MLP neurons of a small language model. Each row is named by its layer, matrix (down: output weights) and neuron, and shows model dimensions 48-175. Each number is 500 + 25 x the weight over its row's rms, rounded and kept within 0 to 999. Numbers have three digits each.
After each neuron's rows, "fires before" lists the tokens most often just after its 100 highest values on Wikipedia text that the model never trained on.

L6.down1742:581455450468485484476513561504493528484524517528501484552468524541509487516499502518515443528510503495480475504499530487507473515502491490476544529509490493515518493519453501536519543458488521487506521485532518501481533561495509477493492492533477516474506492480575534474547461526506469511511502462477516524505502517517501518497489484468541526460472490541519512499475500496504493493463
fires before: ": ", "; ", "| ", "–", "e "

L6.down264:438506530499507497535504495468508496475497447467513484471545493499495497492497513498453525560517494507508475500525515508522509518471529479502543498492469514496558465507539465514450521514512495485519477489581514496506495461512496501517520488512466472541470464498491491507500495517484490473506498501506475506496521484468528530489522490492515455517500467496478481475524500478527483466485
fires before: "a ", "the ", "an ", "that ", "her "

L6.down399:534505506486490530507545506484525487493525480524491515538500497533532484514488505457525494453483508482486521571516498447517520516503518519512496572510476505502524504525471522541487493494502503494476512536507491510534541477480491517474468491503480502500507472515525529540546500467448542510508487518499539495497527500532522514548511511492522504542449493484514495504474483537451475528495
fires before: "| ", "(", "and "

L6.down155:517488500485506479523510528545511465513490514516520528506454473497528509420526497490513568437511501482518523457491497514490456461504492547487460520507479559522496486505501528520521546492483511504482482487534524542496523528503519462472476485510503497578480524492500498501493502532444526473534507469508506528509504477516539533489481514458498481537490516466450496482489507497462516489493
fires before: "that ", "the ", "to "

L6.down527:488497543531504520461493524477520486521493499538534503491552473500545471505487519452471442509510478563547435515493516516494500502480472509520530500500537553483470562466536480534540504516498499540533501540486544524520537503505474486460510518554501488436494522477502485517490510509510488494523435518523558528528501491481493522475533509495520531477503509506503491541461500512465498516512
fires before: "| ", "and ", "(", "|", "Sav", "/ "

L6.down1577:532526515519519477499507507515507505487484461506517515518457548477492503521516524477501485510482539474488533514541498460519466494486474485535491461533512506520499512501557503483510468522476502477521503459505502486532440507512506454488545469515509506510513538504493476480492496502515544521492475505514549502502483497487419513524542489489462473458499515522487503496534524512493516468480
fires before: ", ", ". ", "-", "; ", "202"

L5.down301:461444471508454470516558499504495504548505483534489495482525485525487506528504480514490541465516499543475494571551535504486513532490517497478540516452507468506507486508470512506463497538516442513510463496502492480507530484484490499507543472475521469483507554499465499504492504481529522495527520491459517474517525454483485476474532486483527538520466472521520479500500500502546487519499
fires before: "| ", "|", ". ", "votes "

L3.down968:468476529482470489423519542502496563520482522533488522500487507473507489483520515503510512507479464531487454511508534469525511470501488494496530502483455511486479489510470499468519474505482502476497516497464475506446513481482496494515496493452436486483440500518507519503534496537473441472525483570522502482510514488476493522496525489482554547498537508518489509467502482467520474476420
fires before: "| ", "to ", "in ", "of ", "by ", "from "

L6.down1630:431467463482491513526460519502523513533513532500480540524512465513502473506546497482518503499466487511535500559545510451514444497516532502497510511514485485450485468471527499520510479500501509511462505517481496503479513454472533529519452477515463497488488454432508503501474522531499471537484486473518474476472489550506469508506466516473470538540482487477508508514492552468544533493534
fires before: "| ", "(", "of ", "and ", "/ "

L5.down718:500493526522482488555498443508520469481526482478496497530481442487470508484501478525508540561477516522529506520470529487509594441514486512513523505515465488500530472494473497505488499497485494499478534462503517502490508532473517472509484537524488505499543479495502525527510460525488521486517482524504471495502475498511526504461505492519494483469526504547527509525514484496480522471515
fires before: "| ", ": ", "|", "; ", "zone"

L5.down227:531529492486524494495506523468504490542498532510530541521520499521486498509471498478507441478495527499504484495509488499484519476484476483505494491520437532502547541504519461498520535510491476510548484527447514523503477483485515453501509487512505526508478466499518554466470494536473491502491470533522517476475518457506503475484463500508521541445486479533515470489513524539434501475508
fires before: "| ", ", ", "- "

L6.down339:496476533524541495518491492447525468471515530510515466519524511504497486488485492478483486439496493523545508559521496499508513475517508485477528488478492526488476475502450470492506524482500477477511549482447541524466512499511566474540491517519486510505504506539511493511513487511535482512504512491489483484482509500529477482497460521508524526471487512509498495525455467504490490506513
fires before: ", ", "\n", ".", "\n\n", ". "

L5.down1486:515450508496471469562519506479490503516525484457530488452495481492528512477479476498487500495476473468504532552524536478476479521495464527486514503509531555485526558466484515487485513487536497478473520530490545515503514487487495489453502471524474492451483498534504479492486472491492503518485456500480496512541536480495528513491496542511527477459516471511542523509479502528486497495499
fires before: "==", ". ", ", ", ": ", "life ", "life"

L3.down453:505524508477513526526522494511465415522461531505467503531536507507491474491512493477530520494533472519525481473470539481503486534504522486529500493523496484518491465513501521502529502460523449489463434497485513496493467541482491468486498531458525516491479510465548540488516517491487482549463509485556505481493506514515473476500500458496526517546528512496533482483508467528495495463550
fires before: "; ", ".", "been "

L6.down1135:540482478467489519554491466519514536451463467475501494551518518554461514520520490497534499503531525508485445519546528462508506520508483530515506536479490475478491537498502468538530515513484501485509510463496486467509513486463547491521487511507470552484511522510518514515494529495505468518536502529477489465525452443505472498484512494518454475469518545521511527493499527510532502543530
fires before: "| ", "in "